Weights of a small transformer language model.
Size: 16 layers, width 640, 10 heads of 64 (1 for keys and values), MLP 1280 SwiGLU, vocabulary 35100, 98.8M parameters.
Architecture: no biases in attention or MLP, untied embeddings, normalized queries and keys.
Training: a variant of Muon for these matrices, 610M tokens.
MLP neurons of a small language model. Each row is named by its layer, matrix (gate and up: input weights) and neuron, and shows model dimensions 224-351. Each number is 500 + 25 x the weight over its row's rms, rounded and kept within 0 to 999. Numbers have three digits each. A neuron's up and down rows have the sign that makes its largest values positive.
After each neuron's rows, "fires in" lists the words (lower case) most often at its 100 highest values on Wikipedia text that the model never trained on.

L10.gate276:473499510510498496560527549506481501504522533560479490542488496522504502506507516492516492507444512539515521504502496528527544517509530526481496517524528496479453549539481566557512494542501480499461500509519486512487501523477498488575470500466474459513495473474520491480509482482525569508499540504509472484494492506515502494465532489460467498499540504506500462479484526497450531469489
L10.up276:546467447501498504541509439499517459506467516482490506529530495492518519525496489520526502501484544530551514458520524473479492498512446503476513442490482503492445477486506498482491492488492505506516552480497475496497529469470457485503526456471459434508484525528507508517530543498491494524464479566529542545493483511460510465506532507509495515507513498496491553541445517501467514507451
fires in: "of", "as", "the", "in", "after"

L3.gate809:491510495477505499496479508522501464501540503479532533529491519491528459484500498480526516485505531531489499521494467515504521446489516519504470543492510519480468482497498497518519496520504503524469519462544493518530480592481512488549498511486498478502516455492466500509476505500516528487513491485435520515461481496522503469503444545482472506463496476505505508493481492479495509504539
L3.up809:532513485527513493502498494513481467537558498562490506535496479479518532507490464492511490469508490495460527573542462440501530524538524507485508533542497502489461517487523460570578506505467444494520486450500522541508467490488509467456511483430535479495458500502494505522498472546483489521492463490529522475505462484543483482538511535485551552503522515510525487528515506506478509544505
fires in: "to", "is", "he", "who"

L12.gate869:465481501518461503489480481521498513470508522457551480500513538520528487510484515517486417498525497469504518497483479528457530484519465497504472485471511471511494494522474501486493495491474509495537481530495490503524491503480531540468503518492500502519453519513494505503520522525537531513473496461475527473468492491508500500499511493513475496483432540545513517492498484486507508458579
L12.up869:511505469488470491461486472523554496540473500501467540502496534469497478523482510486521494540508478555495488476494464479527555517491515480480523429515525516448505506498474489528505518495524499492487535478519512529516485509489532494515506519494526534514485505463526534517470469516521484533503492475549538488467503511498495530476464519493517520488511469496492570493494519496508538473528
fires in: "his", "s"

L12.gate969:569535470568509475496502507499474471482518551508466510502553431494523530493498472478516482499505530533531502476501511485538494471501533521489465576523552551502488509505499468476521504526478479474482476516512519507494456473449497537498438491488492481534518500505496468497490532481505497504508530481556471466509543503465502498494474467532535468523548448517500512522528484525448506522508
L12.up969:511510505469518495476482500525484485511490457513479505474551507499475480463518496496503555517502492514530513471505483482451520540511494517536463445482518496539481503513474521527500493524470458494512531465550479493508518470504505528467545488485557533494519513478531506501521524512499518513469519523514521574473545541455514496497498490483459480499489468503498534497496534475528525500525
fires in: "the", "for"

L3.gate943:468471509487537508532517498504466491567517510555523486521490488508546509487496491522508483541522508470466490540503485494522491513508538506508456496474481489512467509486457488531510525485468538486514498480483457492487456534457522476489521467465493507460570465496469479481514517480464520456509523486484509519487538509537492499505517499494514497529550479459488502504518500498468535528502
L3.up943:534532510497502544457459494528474428521537522511517496529537470506500511527496466553533482521498476494496529481532507461446497467517477519497515501517495480477473513477525512524505489494488465512478514500493565500525475522494496521488517505533473481456488515528556504477468513516512516506454538465432533470494474530513533513519496512501498540508483491510497479482496489485511509434495
fires in: "to", "pm", "turnout"

L6.gate1178:460497546478452483486490449485497483480527524505522481467499528479493508511526514554500475490460458489464516505504500524480491515475508518511451543533556495516515528489508484471490500550483471542538489475497466475517501494452495527487510487563553561522514497492498460522516498498510479477491529487474560532518502470516556490511479479534480477494537463523471511488460486496524503493553
L6.up1178:515489516470541484483513545498513478507485476466487541526493530498474454521470483471524504490528489492500461499498490522510456483517513487496514501517482550533493515478459466464483511520539504496490514531548552513528505506500468494493501470474498486484557472502495491550525517520470466498476459463510540492555498500519505499534523521471468514503546504527531536528505510476456483502496
fires in: "has", "the", "in", "with"

L3.gate1100:508491545482523505528475471487498516489519502489514497505541499471538508498480504466537506459521484478495537460519528470522506515433504549546512525497503532516497521497519495506547516473467472509494515526509490459503558515514504529437470495542538530520445493515503453473489498497477465569505500463483449519524524526520516493501459472500453475517495487526505491469512460523506457540513
L3.up1100:477510529496503494555494492530516549456523498494483455474481485473526476458577511529482486535495478530497534490498463492468523494476500521508494521504495479530490504528472512501528489484495535544474536547524515485479527487538544562502467491560551561553487486514487450482496486492501460522489495491482470519487541487494493501518493467516521422517482463512496491461485515489503502486523
fires in: "that", "for", "of"

L6.gate149:484485487498490488499549518493492529514503467487437491500503486495496487504486505485515490472507507525508509467476491486508568490514496514497516472455492470497473470542480518505501522540530498547516422501508540503501519528489528460534514519519492463513452501503502477472519528503469538523521449523491497491547534511476527538551484438509537491524493486507557508499467474483516502506515
L6.up149:481479511553495509531515507507519478514459513491489541490529490461502489472516518530534496482479515498535504515489471502455502467503455465526464508492518516515515514530488512471446508508524494484468500459484509531558500480527440482474516483503483473555498496479511511521464506523465482519462525503506509520490482509501545478511527494525525490522561484478480498472485485499515528490559
fires in: "of", "the", "to", "as", "after", "called"

L9.gate4:485502508464528461515507483534472514492482494501509528525503544537493480533494499499542515497539508505493477528494502518513536535499496504516495480510488504503477530507540499551534505480521453522491505463486549444479519490460482494503566499469544480464466490514546500517482524495502471502470481505514520529488481539506484496519538542489504431469474543501473481505454505492513519495462
L9.up4:486501460477465472507541513534486547490498457499479528478484559473480524489517530507538503538501501518486510470517470493545470470490505509494510506509499518468518490470531499498531502483490480504501513510532473512469506492560485513516529543505512476479546505485518502497466481454495510518485495502522496487493517496519476527513556518497550474515507497516526487539480498481484509498466
fires in: "set", "at", "open", "give", "opened", "made"

L3.gate585:488494512485482493493492531509513550468471483532498493461502471460551486521486508452518488459472523485489497529512507522489479488505491528515537523476538502481571541522481508453488532483453487494487523516493478468511484473490476538468472488549504442533511506480481515516526482495497492501519485474535549545503497514508461513424468502522467506492485520476505501486506486498481479504518
L3.up585:461496472503514481498504444489455519464498523567462478513543467495485492493487531488509463510493509494500531501485480509502503496514535503479518557517503502496516509516484505468483485501498506526513523487473501492528496504463446537501513493495497437463509483489477500497533477460498498530474463466481510550508539541525490518476486498487494501466502550520484502486519493519456526496454
fires in: "9", "8", "6", "7", "4"

L3.gate621:489534495519495510481503479465481473495503531509484520494519488444479482473474476525521434478422500500497507498542536540530448493493488501461558511461514488463516448548488449465469453488529484534542516559537482514469517511507529516539455502499461485490519479519499493490465533517495492516423426446502522517528523510534554525526500439505480526457497513492498533492518444467503470475509
L3.up621:499489477518522522511503465525525552529487497477509510517487499482485497477485519518547487523499521501438534476501517532533474497560508522481498498489484506491476443462499495485506476503515493483496469507493496503483512487536469483497533551539502498473532480457484470474501513491507461478482487521512469473501514548504488549502526483466504486512491492522478487473514541496507521498496
fires in: "6", "7", "4", "online", "7th", "5"

L12.gate362:555525475513488476475528550495500490499499479494504470509525528496521476528541486533522534507485507510478481497456511518518510511507526498439505471481534499444495495467534518513513484472462511511520423445543540510504465494468497509505505493531523484493535503477486510467514530497473523472524511502566467535483549506516508490520496459507478514503483508535470509501477472524451498538496
L12.up362:504500481505478470511505508515487528470509515459467509493467483499473501494487538540489499513496511496542493465500499474508518508485495494486466500480526515503497499477499516470506509484455441488482517481497523470513527514493455513483488513444487492451495530500508512503501500502522537494478455488485472515444488485507507521504501459547460500488551501517488527452508551468534527482493
fires in: "of", "to", "for", "in", "with", "on"

L9.gate1011:462524492511502506552448497497504479495507484484491441482515536544470525494524514476526499496511549507539493531525511541519501468492506488482510497472507486508491499461493472498479512526524512480521486505536482500520492526511516521474470509520551482513507479473543472508512507506502530506535526503482523505504449506523545465510482468508503483470551514499485456529472503514504486488553
L9.up1011:520532531508498502566517480475501473499528495468554505500526508508517503541533499465560492503544507505532470524551532487511468516471496472512511479491499558520503515471462532447511461493502488544498532587502506482501476488536525513496507514473496472481523511491463510496494526515481516443534481470451515510510450530510503509517503487498484495496517491474454519494483512527500521494493
fires in: "of", "in", "the"

L6.gate359:548535529480519487491474505501488509488476496502510512499502535501499514477501522509503488489469563544489549558489542523526477489510498493526491542496546495496500495511545573500508476540522501502532507485477491511505508514507505508518490479513468516508501518523530554482509496475502506530528445488484503487485470505474501489543489497510521518512482477492477477498485485557521506519504
L6.up359:516474517496505520538496471494522502507504521507485508523481506527516494453467480507478473474513505523515501525516478548469506518493517524496425542522487466499463495502512505513477489520515476493473519484518499458525498540495494470477514483538492504529482535550464534463457497512470461522499509505475495502479506485478478465480486482496526549486464503557515538478510506484515509509500
fires in: "who", "in", "of", "was", "is"

L3.gate852:490483500445489506486492513572535526488502482480511488494469483527533480487478477569490513503510473481496479504488517523522481501547528503495509532526516523451517486520500507504522499484506500480475521532510480507507493561486485527485517512469486518490489526463507511524543482515469511505483502492475494493482522509535506478495465526518509502472527519496503487471495475530497501480502
L3.up852:490518501508471480481491525513513525500484472524485541479507456471512532497513594476517480501523513484536500532529497497532536475466565501504469524496491471513483540506476518498486528478462480508492521487471516482477493529495500499493478441542525509500511500473518513456492520521503498565524537483475531508544562541487509511448475479459509509437492473515477416492506508463525529510505
fires in: "4", "of", "30", "6", "10"

L10.gate40:530485540472508528540498502500481482545488479512521543457476555497489531501478564546479530475478477547526488528458561497494450501493509535475484517467528502472491523562530554526480455499525485489514498480503495443543507477484504478455493560533534484498474504523513492469498519480517537478514475518481484476453507560501528487515518487512503497501559537511501489456468501523500512508496
L10.up40:503491554503473525473514452465529507555482534511476525507479485523465470496487537547513489521489464530516522478501463516521519481505468465476481518467486481518524509498526518565487497506533520501439490530493455478503517471486498446510536531540511514485481511526494481510474455488495512512489523426458521482462480520517527461496471483465502520478511505501505511508518505528500515495460
fires in: "is", "was", "are", "were", "be"

L10.gate1213:403519461548503487541514511515486497475541506535507496527513497509500505517468510496491498503510498487497530478506478484471539486509538531499474516534481448478505501470488508510518504497509493511506541459502552501483481529523466472524479476460512517512500523458499525492539491492521529515487501481512478494498523510465498489540506502477554454479476457500475524513479462533503463504504
L10.up1213:495478479507464514468461426531543479477465525508475474504515507542486471459486462535537448473471477545494519441521469511513531490509450491505513495522496462472496498541463496460478490443497461529526500499494482511516487500528551471495442476479473516488533454517540536545497461514513490485481453526508495506487495475503457506506513516482521483519495518481495504476495528472521497520517
fires in: "in", "for", "with", "of"

L13.gate1267:541532465512498508534513509458482484514505521475510477460483480521488516523488514479534512501507512529528504548483497500560517501489505522505467489468484496512537500504504484524489460460485513452488507482494507491474515486486502476479501503507514534530479476546566481477485468501529492534534561505557457511534451500533501531459475455496467500502533494475475518510501504479463512500492
L13.up1267:533533515507521506487465517479510492532499490489482490477501501541495527559496532449468499485485510451502499486460482523510511517573514526485477480508500475446471488457512501482497467482546445496533504461475523521479514493534481516458457509483458510540521495489563497482506524521494547477516534490574500501495493535516525523476496511522480476499521510491466530500517521474497492495534
fires in: "was", "is", "also", "were", "the", "been"

L6.gate77:533512543475458483480483504523527505537483478473531494513526512491461536523497571511518507490491529466497495531501512529459492504445527489509502496492494487506552508469482474482463507517497471440521522532493523491485466490539509502541485521493498504529503521494524476498483511490510538508496504479498525509525490524497512515481498487547473494483489495490469518447506526458500523520513
L6.up77:490529486526499527520525458490486536530468424465489518481529495500494503503485548498502525513516501506506496510513500520466468543476477491528480455504501454483582492491480491481487464508505480467522502498522528478468473514494532472520520463526478485498508503519502471494490514504535532543522484482539539527518463511544481529444481477491539490473558482504461496510515519500444491476524
fires in: "s", "its"

L3.gate1235:518471443517498488447490502492493475463472481524464571418478512487470538518493519495513501488491527494516438468465464484474516500461519525467479472500478514495520483471488487519522481512501521475516493516527459484461512495490484528498518501488474492495508477530517499518474473510524462481502516470497494486491506509477487481509517458480551525480492466497525535503464504461508504549533
L3.up1235:481498431477531522487509483498526477511453450562477523435480476503497549495445501504475486497497520501479480513472503498476514501467482523465510494498485519525522472436529517517544459520488475469490490492521459506441521480480518511540490492488501496505507440543509481536473477498513499499479486492509497487510499523454475538528516530488554554482477486524515476523502475486508471544494
fires in: "united", "army", "war", "action", "american", "battle"

L9.gate714:548476495508492498506502486498493513503540474494463504514483497493523530490523578503505498466507506518507504502492453493493501504500479489506480471472538490524457473469459532526513524536464516512492493506525511512493511493527526532432481488498510475504485534490517508495468523522473495500483497519507486514538531514503457518488540544459495477491501507492476471508506502528473506493464
L9.up714:520484533445487512508520508510469536521497503519521510498509514486436525505488534551473511529485450504495542491479526460463513516563492531455474518496509522467475536532502501513521528520513493473536505500480528486490469529515513485504522531492484474477478517509536507531503497519503511489503538472492477474486496509532506519525530482477478505517482495512503482490517525505519516524522
fires in: "by", "to", "of", "through", "using", "it"